{"grad_clip": 2.0, "warmup_steps": 200, "decay_fraction": 0.866, "train_tokens": 220400000, "dataset": "wikipedia_en"}
MLP neurons of a small language model. Each row is named by its layer, matrix (up: input weights; down: output weights) and neuron, and shows model dimensions 0-191. Each number is 128 + 24 x the weight over its row's rms, rounded and kept within 0 to 255. Numbers have three digits each.
After each neuron's rows, "fires before" lists the tokens most often just after its 100 highest values on Wikipedia text that the model never trained on; "fires after" lists the tokens most often just before its 100 highest values on Wikipedia text that the model never trained on.

L12.up574:145128150151156112161145099106094093166115107142132144162093114112134115102127129181135149094143127133084123129127149119155146082131068131121112125111135121078117124160090143162109158119138121145138156138130146102127161092106117141147127100146149101117143183159089134150161148145130104117109119190122134105112149096104132115134166172143145185093185142116100126124129106113131102143144107099168106135129119118147092086162143112156105171099119110155164153119174151088139143103147102145134126147101173076143118111100102136108130118111112139101147115126106157123121122127158130117
L12.down574:155121104074143110143107131124075071118071129095128155114169086143163105131131127114136157131109112100131151141124126088167109084130118123123113119063109118099149123170102108166146141127116105146101148114139145121123141108131154142147163170129143135136156177139141163152113140114142149125088084101137120096166167089107138128126113106133123118125173115121099123131086123120177112158099157105136145156171143154147133121117164141121114147123130129108126084118123103113187135088139089154126142118121150106171171127145135114114122110117100150139152120105125160181144155123150152120
fires before: "5", "0", "2", "3", "8", "7"
fires after: ","

L6.up129:138161116152132084129093108121059177136132148169161104113116110120115140113128085090132127100120108129166122120146121142101149094149121107092122161130159108108141104141134109121150116138180130136083128153086122095142166109164114112092092145195122106121126128107095103151128110102134118143188148113114112145150135157080104133130130139128143109117157092115140147126100126139114161156125114113132098110160162150084113090145101126164149114153125091136142142163101134153144104139116108111158140163146144169147138154133140151117082115155123190134135116120133158086116133135130173103
L6.down129:134116166068137127134108147113152135149122134121124118159116156114103128109137135111162162145130169202094133109113134108097162142161122098116150136119140103136139182106120116108161111145181139109152182127090141131113137133117166115149105126140154106163116130130106132147136119132124171127080124089104128128068134128100096079147125111114149115121157110128150094167140127127152116171146148147141122173159136105122113119111138142084089136107104094099152141157120126120080148149124151137152137185130150123103118115178116115112141140163160121103086088137093108112105103116098123099
fires before: " ", "0", "al"
fires after: "3", "1", "0", "2", " |", "4"

L13.up39:155117096152158123119136133155113135145133132120198160151156122088120123153112167119119179124148121137158109169136136107147129155142146170100137114160134142130122094140132138152143162153120093151114159137140137096124046082100110124146133107100121080118140174125130135161120135090122124161073070138165095108137146145130141110108125092095132129097120129106139131096160132089127107150121101105151137119132178115154132097123168121125095134111141141139106149106124121113105140079139103149165150154134125090133149104102106103092148118096138158119116114144085116113110150149126157171
L13.down39:111093113135118120157156127122075075142122178163146133177123131138111126168096095149137092129127150103097095178144110100130122082103137186111130167117095132138124141124093118131118167138130100150139100124150082045124137129145137152128140117092100131103106107158101112141118088124151159147120114113118130153111157139135099110161163129128124102170116165154134120141147146077145123146151148124106156148133160149109089132130131135135103134137114157164132104120124116095121128104110137143127145116129162120149132105152125083136148145139107163112139056155112171139084130151147143143
fires before: "0", "5", "6", "4", "7", "9"
fires after: ",", " ", " re"

L10.up705:129126147110136127117127129111153160119140124132074105118149143133106113171133141169167178113113140131111113127108079137172092113077151135084166117112168129136106112108136140084137123155112136152142084119126118129179140149138133164139137181136114103138122136113116122138149141109162133132104082092120134171117124107104135153119161098104153125115138137116118143151138105147115085100095123093135129085173139132133111138126147138156157115138114138162157111168113192122134089141135188118120163143112121127126062085109126141177170106127110090137124124124075143126119134089114157135
L10.down705:097128116109133145176168132076137149112126174131134135175116119134163107117155107179118117108142112164138104130117166129172142137133106134161139089098115137134153164106136143171154137099078138098092121112112148131164090088114108142099108148121120122108173190125123094086131104124150177153138083140127161124134098117098127103156134139117100125153129150137100123137137113136140143136105146161100155169142117165153128100138109149117130102123080117135165127191133100123135123158121136129094128112143114096115119098074155127146097127128097124171132080136136100128144099110143100138
fires before: " |", "–", ":", ")", ")\n"
fires after: "20", "19", ")"

L6.up631:118115134098147163107117174097069134157102108137116117107114120131127115121126134156129163154124129094137130139105135141115130108128098144111159125144129128123158155105133135134137160156114163107105174124139160087114142102155132091138155088126094147057180139127154125088089141137165148114152155118112155138134091123090127134139107097131085123134141106131118123100185106145125124152160120166131129122146133130081163110108137165154113095173138156136109169067103123118109120124173133135117159174156144183140098132132150127092130126153095117121142138092110170136151098117106133089
L6.down631:131123158117154138087102081125115148129117150084145120130120144110127105142097129142131111079090152142119125123153154108134138178137108129120097097146114123106154136104118106102125105141126143105111146147155100192098151139167155160144141098116124169127110103140154134136113116099137147121121146128173125147141099106162084156095101054106127121136142144124120160099119102084128121124163126124118134115172114187127085135133120156135111161113171134125130130087096152097120112122114168131126139190125169124106138175144112094112150124135155188124151081142104123168109109111152138106
fires before: " ", "2", "1", " O", "3", "4"
fires after: " |", "0", ";", "/A", " ", "3"

L9.up656:128114142124123150160137110131132138116131124143136170177095096146105111152105145150145121131126147069149104102136114130108125128152092111123166089155102141162133119149141106114132149135138144158127120136127109140118146140150135127157140102083201099122087134138118106115137082156099203110165111139134089155124099140144130126100164106160133133131138120128110116114094132090119111138108114133144127104109143153161133123133083130062141089114158092123120130199150137138111117154138100102181145109147089096112133104084107091132136096116173126155157159146108133179129115136147144111
L9.down656:094138151091101147116147142101121121147119108174109132163118126148073126148131107116141131114142141101096095093130135166089141105146169139125139118150124157165104158125168101157098135159143119155104147094122173102127122104134126120150143167144122135157121152134106162139106111095137140131139109159097148107149091112132127120132085116128146113092112148157156116162155110159111174090092158109135149168122134096109111109075152117148151117129143112106132153068117108167093133133095089101111141127191123103139132131128164164115132101159124111116169181114119122153123076157112126118
fires before: "%", " |"
fires after: ".", ","

L10.up297:149088075131133063123128115164107119140129132146164145144101144130116129145129090141151183145097131139122114112143114162113187098141150114115120104152122112121131094171111104093148130149141128177164136155117145120131141147126109099162061118118150121130123135163151131103130146132118168126108137113122130091113148113090155147136144118153120148131179120136120119116135161162112095102158170118143163086145160121135129106119123149148082112128103132115129138153143119080107123132124109087203136090094138132134089089100171086109110104106122140124160111099130120152125101100100158130
L10.down297:147099149111112126144142142175147133141119096169083204116126114123122106080149156129159157097165124090131113110130109115138135145135132160154105151131163108088132126118142107106132153142151111135153100099132136115114135139125108154149141139100136144139128131133167116092131126128152108164151099129116166093104142172101174090117160132107111115113137137131096088116131160109124131122123108101136124140138112164138092129126144141127115143126047142173119180149124125080152164106159074111179125101093146146115133111125144130098086132114082104105121096101143185156141149122124142125
fires before: "0", "5", "8", "2", "3", "9"
fires after: ",", " N", " F"

L15.up339:086111119115120111166147141103131142133136129104161139104129126117111124134090134155139160132103094120163094154104165124104068151135170106121103106156138124125144116088105155126164104137174133173138164130111092149187181142098139103064151109134091121110140116094154154113128128158120112098130173097113094129098165137113110144094131114109148121133132119087139093168091127144106154129129096120128146088132105140127134120125140155122157127133135149152086120155107150133180130152119152134125090087098165111118125132145149146191137134104136115087155140114159132138120076129109129135
L15.down339:179088121095153107105145141156120118090124077152160148162143135118119137117114111137100169112164158096102167144087114100128122147133077143131109135129145172107099163128131143172147145120110146127116106136084166121145105106102144128128154157108157097135144093127095119111135102137121159137137117170092082088140087107174143108124127120120141156184112116118202094141123123115126127137139126142130094144156144100120129149096139107126078162157141109117138136144113100134155151151102122123114128128118113156085143152131119098146135159148135150116151167163090122108144115075115140091
fires before: ",", ".", " on", " in", ".\n\n"
fires after: "20", "19", " was", " ", " number"

L7.up292:133116162133149110141140126169118107144099112155119151175110098125108116117098113127112131154101161125163118181142126133113156113132146096117105110119080102097111101118120087172126129122138111099088106157107066103112102105129108095107127107127097110115096115111176110164128182164126111127150099135124122111104129099121164141139111156153142142094133088148140167138132136086171157169152094145107148139159148111120136109147133110124134101154160160114158154182175128103143127158141163108164136156111131130123130150066140137116185106125099124107136139110139107094132104152145145134
L7.down292:117179094112155129144124125162147125134137167078133104124094146119163136104128168160113119081156092178157102111183106115127129121095125104156167125082134113097141091104093122127158146138123129175129127098113115175142101115164144190139129134106153099100108121127117116113100150123119130132105146138150117109125116131132119073115150105137122155175113112142158099115139143110129114115166130154061140110163104132122156113094152098122130151133146138142146093174132111125135115129159120141115130111157092087146155138141119157099144134120145095137134175109111172134153129098096097160
fires before: ",", ".", " and", ".\n\n"
fires after: "20", "19", "at", "15", "18"

L11.up748:100139131111100134141103134077099123188136094119137114190095122176138176169142137103134097122106162153162092125100107147111113107110141081095116117097140120096119143102136115128128173113156142145140088165142112109152196132154139119144121140107135132116065159119150118098139105152132127081145107113094160111118138173141139126130173082130143126111082141142134111149143167105117152130112145119116166168136102122113124107151139124178120140131076116143132105147145133155105100175142146105125123154147174129143136103085106112125136118140103132139124130130112140147128139093153126098
L11.down748:103155145109112107117167114091099134124116155111142114159095133115148140140163174121090106113108124182158171108121146139126089105112135113091163109120121114098151132069130166126179107154149157138129132125131139113166110113120125138117133134124109114105122078117170096096088121129129126119143116117120124099145138130089143136170136100103091095095071184101137156168137131101139163125106125123157150139167142117150159144131106167165135132096116127159164125119162128114086130124137147156154100156137100150138094098095114151140124113125117096173193132118130102146146116148127101140
fires before: "–", ")", "),", " |", " –", "-"
fires after: "20", "18", "19", "16"

L11.up167:122116175111150125130105120166132134135134154165130135139099089082151080174122142107150107109125117130110071142139116133093111144096130111104145132120094143138079160137128129107109126099153153148127124120148131107160155140113128141114111118112083105162173133148086145154164131190138113140101089141117105149088139128116099108130103121134154175119179115097116169138139157056114125144128110124158128170133173122137106116132113140113133121153147152139121165138156135116108140147095131151118137091084143104169119123096149136119148147079094095155146152164140143147133103093127101167
L11.down167:114110088099132174164085137177118106142163130127154137117159119124129126146156124116116132077137124100104139087136118170153162113083143091151171176130145164068155071130126135129126133155140163132110144123108190117102116155107158158143140150117138150135108141157172152112111110154125098137116143140091111125157146075092127086101133120160132116108142146147120100151111133148112133113093112128142108179102119079123123109072140140163125116109102116108145107131142133098171105110107077121146111146121159130129128131134106136122127145129160082123100137147104127162144150156137124124
fires before: "0", "5", "9", "8", "3"
fires after: ",", " ."

L4.up523:135125119077167168117163085112153135100114151126049104153140151155142125101079140124141123123147117132135093122159110146119071144109134124090126121136142122118124149114175133121107171117123166098107145122148140137094139126150102132124103123105097094148091129161094122117117135155093088119119122164095106143158147169092150164140150141147141137145098098124108150126154141146131152143111137143144150128120131119148156108125071133175120129136158082117162140154136152152128106155158125113107152148110112123095133113096128110137180145108091125107194146133112100144119162142072097132
L4.down523:174123098092131143084150116120120100091155149110132139157135082140124151124111144116111138161140092142139121125060113137129133093121142137129182144111128103146181116166149125130108117123135154114111080107124136154135139136148150136114132088123173131147120103106096120170125114100137082124139093104137116092136118147083147129131105139155123078105153125133168124127085137151129147156114116145147125123151159155096157126180094078131136126148103125138168097166151102187131119110162129122134138116135134149126120111150139130127108134158149202132119099102123125162129060091116103127
fires before: " |", "%", " /", "ai", "i"
fires after: ".", "er", "″W", "ey", "els"

L11.up31:132111125084115147109117106123127167132167103148130186134123134166130088115079099122133132144106118122131076146129106135118123082135120130158175150152127177175132119153106122111122146109176147190079100143112158164108150142104077147116125127102122111171151135124124144123146120077155134096111087129157140091100131150106145115155135121111120146091174126153115129135147161147107121110116147137156168155131133112181065110125146082115095119129131138165109113131159135131118152132097112086095133104143134100133131114140155103155130147166109160118134137109133093122154108101127146109
L11.down31:158151102095154129135137115111108146179169165144099096144138136164126103142094133119125168108110142063123100103101162124115142112140134155158138134123118123164145136124115140143135165135165112151057101083156146132108157077100118124162124159140140147166139125114127133110111137141131107067105110181147150153118095159130117125108141143086108138084126133113176089153150097155088126116137146108119154138146105173130116161144101136153122116121124118140140132089108121089153122148114098078139118111093113174097171158136092110131136153122140118122139136143105144171116117136105135113
fires before: " |", "%", "8", "7", "5", " |\n"
fires after: ".", " .", ","

L14.up274:147065133136151158124146159121114107164124128145112172129130129091120148150096133140155156150166151110105109162108145118121162130111149141112139141106112096123151114161106118167159124166169135159110148130141151117138133162111148108112114088125140137100166123126073156104115116114121107120129110158090079133143114173097144126127111083102135153097162139123172099105114124110132103121081155103149118139122120127124127149118117125150054139108132132165104071138142120093098128098100103116147147127156131109160117127111132106123116139072111185129161146149133192169117142130119098113
L14.down274:108155121144103119165117138143135123137117165144098113151145109131109111128104137128171140111145109129111157144123127152090080108132092099101164117120149154134108150154152135178136167084100142147157123122172151073159158122109113142132098161135137143141138130123156124115144124069139152137134076085101132117132107089129088159164142140107147085173125107089111180114111144088101155130102122147114181080122142156140122120119164145119137144105097116135128118086112132138106150118115127139155124117141145103134114076131113125109163111116090123159125185141131092114186138126113162142
fires before: "5", "8", "0", "9"
fires after: ",", " "

L9.up708:178138124138128142118134132073119148138123116106114120116147107130109124121127150115094106137103126159108113128104089100158121148160131135129160129138160109131159125123159129099137125171123119139139145135136152153101181136150157115138124130148097108134092109149138118149185145110178084079103107136171133151130137123118115129144086147135073144118107145155161068131122132161133094082075091109127098132189125120172103114119141152132116125121151162145073105107141124155111152146122092106095096164139135140155144157128133129174141172144098135142125142128108099088111099128141184128
L9.down708:144116136152095150140144116129115132098157127106108112156109157134093120128107131126143119092114146160108120070122096104096128117117096114124168187131151115146145146158175093112159082180115139140148140103119137149093144130110158165125134125165124118124155093180136121110142144129168104097100091145163131104161097184143085117149135170125115141097145117166089122128113135092124111079112098095131160118141114125139132167106144144117139154150148126122081105072128117100146108174153100107124109183160131094179120111102146113134137127133118158134120108128111132142134138144153145118
fires before: " |\n", " |", "6"
fires after: " |"

L11.up327:151158154122171149149077156136124118206100115104142144148080093107157132138129137115164153161126128088148102150136158119142133079125126129096134102122149131131099137148084140120143134116110129174129106124155116136164126093094152075122172140150122084109151137110105125135158132133141105112089103120153109099093137106110140143123168126097158117077134135125107133127144137137098092116143141143176139119139144138114133115124125070132106165107090179124107127090125162100147146086080156127176154122109154116133114127135113140115090108120143122130115146145133166139121135136189148120
L11.down327:140120166165143133087115146117128108137112100121133142179127137120117141151145152141180152140126137091133119125144146115119137081148139180133124077122111159113138121175086130117152174111142133125117116128125162147125131117129124097116125141115108114146152125129096165118117096121131151130122121093137132080133124115113111152143157121124146125087148150120130110074137128139136087138130121113132156101143163177120125103156149082163110161081124118086123102000087122120129159081145125112142138139123171136108112139134139177127088141145133130114120139123123162160115105137138141107
fires before: "5", "0", "4", "3", "8"
fires after: ",", ".", " "

L6.up104:143150120115133106141156132120113147155133122122103099117124121150122088085150117162117123117157152162126119130121111177118078076157156112134101124148107084136173120095144132143122178124171158136146119105152125129179168137150187143149097131134108138135100133155120097178160171147134118094143096119120094116101091114105099127136136119146111103142126145114114141132166158160114157136107115138146147142110100126150076092102083114140113150104085096175135110162150126118117124080134133131105153151126143109116096068097113125174141144102112123120119139167111118117160120109174119137
L6.down104:170138136107119114099118140114138161134140096114114159102117123148120094090152127111146104156156105153134104103205132127152095110131138133137191136123116142114150106112109112162178105112165113139096140194123158092140138116101117148104099118129106104142133148128154126129159149135137122102113156158116136087108128109150093096120093107132162080093113154129141137166138132148113138132106148103141103125101154073158110133129116126154165127095096131164150170153130138102203073127107123146128121137176113143140110144117158119165095113134132129157119134129083114105146133121121122088
fires before: " |", ":", "–"
fires after: "20", "19", " E"

L11.up345:142114147158133117180094176152102136124101122083131132114110153116114160148101159142108139118145109134117137128101132143138135087155138116107131131142114153146104129100110173192174152139144097113105081151123089139136143110101132109100117167120137131118102081110143156142101162127154129157092106163125100129145136092090077114103109100116150158103101066136138094115153158155131142099144135084182155120163090120133115133141130121143094153100151152177125149159121146109150117122145130137119106174133128123142075141095137110165113122116139105130144171126152160115133140128159123098
L11.down345:120132112117112133139095122109152118114133156190060130132143140102108143125123141114158141126142105136145087134119087140102088155137104129139144127131133134126154146176159120071138146126127108155121151092114092131123106127116086140117122092117093123113143142141165138135163139084129125090085094117085159113122100120139108128143133160128137112126122151138083136132150142116106110103166098152134131150166141133121105098092152166140135155121120123141163116096145163172072114110100177092158131127116156122126096116137103108106122128121141140170123123141170097186167160192167120147
fires before: ".", "–", ",", ":", " |\n"
fires after: "20", " ", "19", "18"

L9.up668:181160145115130153139086124113096121174100144136132089165146108137110150141129142110156129122138127145135125134166117138159115114145102171091144097145131142157150104144124133147077143138123111150162123133113118117126131159120179117112155123147142061062107123154144137132129118095147124121118086122137127106119075120147143124142144117145128140118081166133166090126150144163154085107113145101163138171120095095120104076136148131134164155109139145121127117113121128124117141135110147123114099171132064118129114135136150143110114139108075145120109150183077144156135079153177130126
L9.down668:142095177186123137178093128098127097131126133160043108136151126150156147130105119151102088135108148126134090138160136122113121124097133124099127091160159112161156111128152119089118082113134128127158107146095145146084121137145152124121121110159124114117119125098193120143146077105170137107133135106113145136099102136108133142150136148176156114139117168143151148099163144089108146110136092115165123128126134156115155105143115118117153139151122101099104101125126118165115123142120115118115110148160113177103087105130147117141107138119092157147086142113155118136156092154178159122
fires before: " |", " |\n", "?", "3", "0"
fires after: " |"

L12.up543:144157113115149135139083144166115128149112116094150120097109119135143132132112148106163138149116112123130127136125146129145109075125103118123115086146126151124113116154085139160178130102101157126156110122156146107162119114100142098093190136159099095104129127131126132170119132141137101141081079137150102135130145084117134141107168088095148152110132159109099129151132127147111077141115165139154167112153157169113120097146146097156082109112094130144121153119119145112088158073070147132191161113109153129142080118137110149105086125130122119143112145151127143152136155134168133144
L12.down543:135127133137156112092101152125110094117100106147135146184146156153120122140143115151163143132147117118126115117129138139135100104106150200135140099126120172139114109154112131113153154124170125111118107095114129121110122114144139107116124148098127139150159118140115172149126099108135158166129119107100125086144126134100092147143133119103129129098144165108138098116128149128077096119152132123139155087137163166111101121151179129145134146090106119155107136002110110121120145077148133151141126127133178172106081105154131169137099130155124115117101119118116140149107108116158156127
fires before: "4", "5", "8", "2", "7", "0"
fires after: ",", " ", " ."

L13.up325:102139131132145101120141184113112087120117087147108118131075118122115147123094141164134121135129159145147138127141126150147093121093122095108103097127137111137151115063136140145120108126107087138153123140114128161144150110150132154145154143108103075165108141094115071119090140171122117087120152124117147107092154128161151131097094091132108137155150127142174121144096149140150183132130112145142131159178104140114148129132129148130118128149171143147054077142123137130154152171069123132124128118106071130157134128157124125141145125141128132118107142144104150110113103154094177141
L13.down325:116108117138135119144112144166122096109169169140113131173113145146144116119158121159147118128136092165117132142119133088138164104118118145137140083130149133138133138178102108132103110109129142153136142115160126080112125152077119142135141143162121141124120142131133144101140157062130147152121094145126157147165123130128125118122149137144142115061112128110111119107130122099086119126140151142126125100133167147102103132068111091117157138107121088111141122090123126163007104111175132108141148166131159147147125126136114093131134141148138123151130175152125128102135157119164105078
fires before: ",", ".", ".\n\n", ";"
fires after: "20", " foc"

L6.up274:166148150099082165122089099118098118157120099106103157141122133129139134114130131136113159155145128102163116135116131162123150108123117101117128149123142108144137135147136120179136139130108101151057145121140146135152087121161171159088132112161140090104107139119133179214165127126146166176125151139137109135139130170145161122133104137112072113143155128134094136177132125122088152185131131120133126133134117080146101105139131135150131109140168158128115139120115124094107133117100134111121158135137109145114099151088130122109110114155125123105123107149155106084092089102138169176
L6.down274:115158133116092131106138131128122158171149136144136099120108130121080117123176141150125058127084117141114141120114131154129111107118135156146113155120166144085125118135130130145159131124087139138125175130147128149148137151151117145113111117085143116121130146117100140129123127075175132155116130140130181158164106177168053120118168161170106108139133121117098140153172113139148135126121108119113116171131134141116104093119107116140164109167139128120110159124105088066107097110142157082142132132138110123138106134101113100088144155160127177136094088123159119081128102150105117135
fires before: " ", " .", " −", " +"
fires after: " |", "0", "5", "1", " ", "4"

L10.up449:159131108132128146160104118079104107169115126119127112156118117116177128162102118146139163126133108172138117166160141124155154085140140096072124092098104119166139089129106155144153142138095162138110154122132126096172106116120144123098139152077137130142104087157133125141127100116136161104107110130107125103116167113104130118102146114138163125101124133115114140129132153134104184088143165107129144152162114172114131125157115102137157144090132119152074180117151157122134117090111178105163128089122152132087087121107130117099115163128122124140104130164136143131111111109188159102
L10.down449:131101176148132143139141128095119122129135175086093134170162141134121109124118152136135103124149148155122103128155146148127068098120112143122091089137136131119128115124110128124179117155119098157106145110141130122175114104099073099120105135115096137114123119151115137127109097132120136120120097157132123097130150109129073133131175092133144126091107154115102128115146134152144152156127116127166157136160134151139123111100152131160137168118115142114172079087164115135036098107151114107133107146131182111111094117146126114149091106111130123199129149140136128136183148146141130160
fires before: "–", ".", " |", ")\n", "0", ":"
fires after: "19", "20", ",", " ", "18"

L10.up229:121157143094111103119139122089103138144139077137130158137089086156111134128116107113103115124158131119125166130106111095115136116135125150123127151158141122174158152085120117154129119117143105157121101154092145147132184201113126146091108108141121141122138127145097127168149154123144136057138124151175107154093131099132106136131127132168088165093113156124131121140134156141122161104112142102113099145157112121130112180117083103136132135101124150126120118110130113133127168129133134103133122170194124121143156098108138137131099170120153072170162099119094144097091141147122091122
L10.down229:078108134107142127133108093129139118113146135135111135136126159081119138160124132140131100101128123157142153128109114127153087153102108136131155159148104142131132111132149167160124151136143141114125105107088165132129128164117152078084153130161130111143147111143181091140163124131116142147152111122105097099128136114147077116094130103108152120135080111116115147138102132094073111139114154113102101114127130102199125139084124186127156158171142152136180159141131129106184149155135116120109153140154125121141095134144119112079065131131104134109080142145111125127189137123096147120
fires before: " |"
fires after: " ", "|"

L7.up706:096136125121143100138116136130116121185072136097108142143120146127132133118105155167104112111086140107185159158114141120156167126111132099148135091158152094112190128142138133160113093113109156133155140149138138120116121136099153122128122158117067125150104124102128100114121158108140123115093090161137111145171124094111128120125149130129136131108145098079107133119112141135164161090155099135135131124150099143171153128123127114125050187144113165139115127151124186092111167128111145096160148141090126072138151147146128133110114163126112149133108136128157111150106162135124098145
L7.down706:111162114117129108153104149110131137141152146139111132156129130107108106111100128135107106110146176147109114114147149102152128121115145107105126096119162126138136088097133148121130114172104156166123147133099092159152108079156117149094142114097142125108134134075171082084129142128119118125101155105109141141148115153127141136076132121099127132135107105114160135166122155114164139143125109164093075150148149125126148122141156137108132147184151140167120106095105120128048122132146150117162126143139127070144129141151142153094164112141104107140142057156137171093168152134098139147
fires before: ",", " to"
fires after: "20", "19", "18"

L9.up202:125137105111117145163122094134128127139135128156157139172142082091137097091102097130095137116159140108123132149161092167159146121136163125129117113161122100125117093089110110176103125097141110128155144141116118137143110153125097112142143141113161077102112101100174099185144126201166100160114107109107151168133096145080171087145139158136122153101134090133167124125121140102175130118124125116113100112157112128160138127152103137145133145172071149095164123142139125089114117160125126161119112104089165089141149108146120142101161123113147117114150122125116122120148123153125129126
L9.down202:092139110120093107172160146139117142169114157105151142133160110117098126121107158146135073154155168126117135128160101155142094060091135124147087123095147155129136094111122132150122124195114164135132178130148103161119116095104151160138132144161146102148072125113111141156133093133124111112130153110119101103135129130115140114164124093128161156094098102182118121136143122131127162117160142111124078139175119134175145142118124088098098151139132156077150132127103122159079135163138118125094107121111128121132134171133148115142148116123141105101134103147125142100104092122124161142
fires before: ",", " ", " and", ".\n\n"
fires after: "19", "20", " in", "In", " In"

L7.up526:170147125121080123156109127104116113130146120125120110127135145137093115092103160129153098170092089165133118170117120141104143129090128139125083144122145156079180139114149177164146169148125138129153145134115133114111150102169125122090155129132136110144124119132104123129111143093143090101137154149166133145109099179107117113156090112114168143137122108132138098139150094142152073125184162132145106124120144124140187122092157125115111094153146137111113173141134183132146122112087100151133128117116109122170129089096140131118083097087159131121134094128113158137118088100140148139
L7.down526:121122155082074110104156098155106127122121134190131126162106157151122126130148163127129122118133144136137090135134153143155128132112128092137111107124112174103155134099098138102112136103113126136115096133104092147142138134123130124079140137093164164203133070101124132138142134168137108112146171150134127137141162125157130130170110091082111105099161097143161123134144125136166083122131159101093148136143137106138123138060134108119141150129144099111129159141154179094134131125149116108094080125083146098137155135106115118130116117114124178203117118135142152117121124129132130129
fires before: " "
fires after: "0", "2", " C", "1", "4", "5"

L7.up463:161103128123138110100070131108110087099108153106140106090116174122149168125124145122100170136122128110178148108149171123136168146087100132076111104159122098146138111107134125155147112161124156091167090162109100168118129100111112135097152142136155088129155151140140157161144142097119122134130153138137098091086114128097118099114147133101123132159142091139141114132120155110136162139139147139143101154094152149117147168091138140119107096154150150116152175099121178140155148134130143104135114128153132103135146107151146135091183140143127162109123095093110109109153129072126133099
L7.down463:173124126141162107132171095155148111145162096140119118109118161137082153149157122076110127105104135128164132137130095126114132133144147170170115094104131119118193144090100118146151103090153122102174128103151100103089121113082128109147152151154097127137092149137108164161129117150116077108137129090150106138125118109135157073138127139129141153144135138156174124090151135108119091117091110143161136114120189122101093122090125158098140120117129132154114131140116143166066125131158120149159107102148118105099121130139141161151119143137134120123123117135174154115135120117097133176
fires before: " |", " |\n", "6", ",", "ave"
fires after: " ", " |", "ock", "1"

L13.up250:122147144174123146134082113098104117133127166135099140128130154127108127159123145123107136101117165090144107088131140130098130122095116124121102116152089146135188118137121123100163135151125149143132103127102130128116114110159106117114129137127139105129150113120160104142100175155123108109160120127083169136103167149081151101119108162139124171105102095099111115190114183143138135123164110125142125189150106095119129145151114107153118153135168131116096169121127155141157100147107168072132123135144154135147129129125128162112149114140098136143100087171088092121185169111140089131
L13.down250:146108129174165154148083091121149143123150139120113140105143127199074107140144105120170132142158134131120147150115149145166132116148131141152131142138129141093153132127097107099111124133121127183126151136122111171121140107148085132155134129110110123149125109139109085133135120122093111128123124152172126108132104142165097132141091144107108135106144137084109125120137152117070116111131115109087092184125131178094132129145166162113146149101153101162090136109147128132080138124102139119168168111111136083136131123168129145125132125110131137137144034074109132115134134151107099143
fires before: ",", " the", " |"
fires after: "19", "20", "18"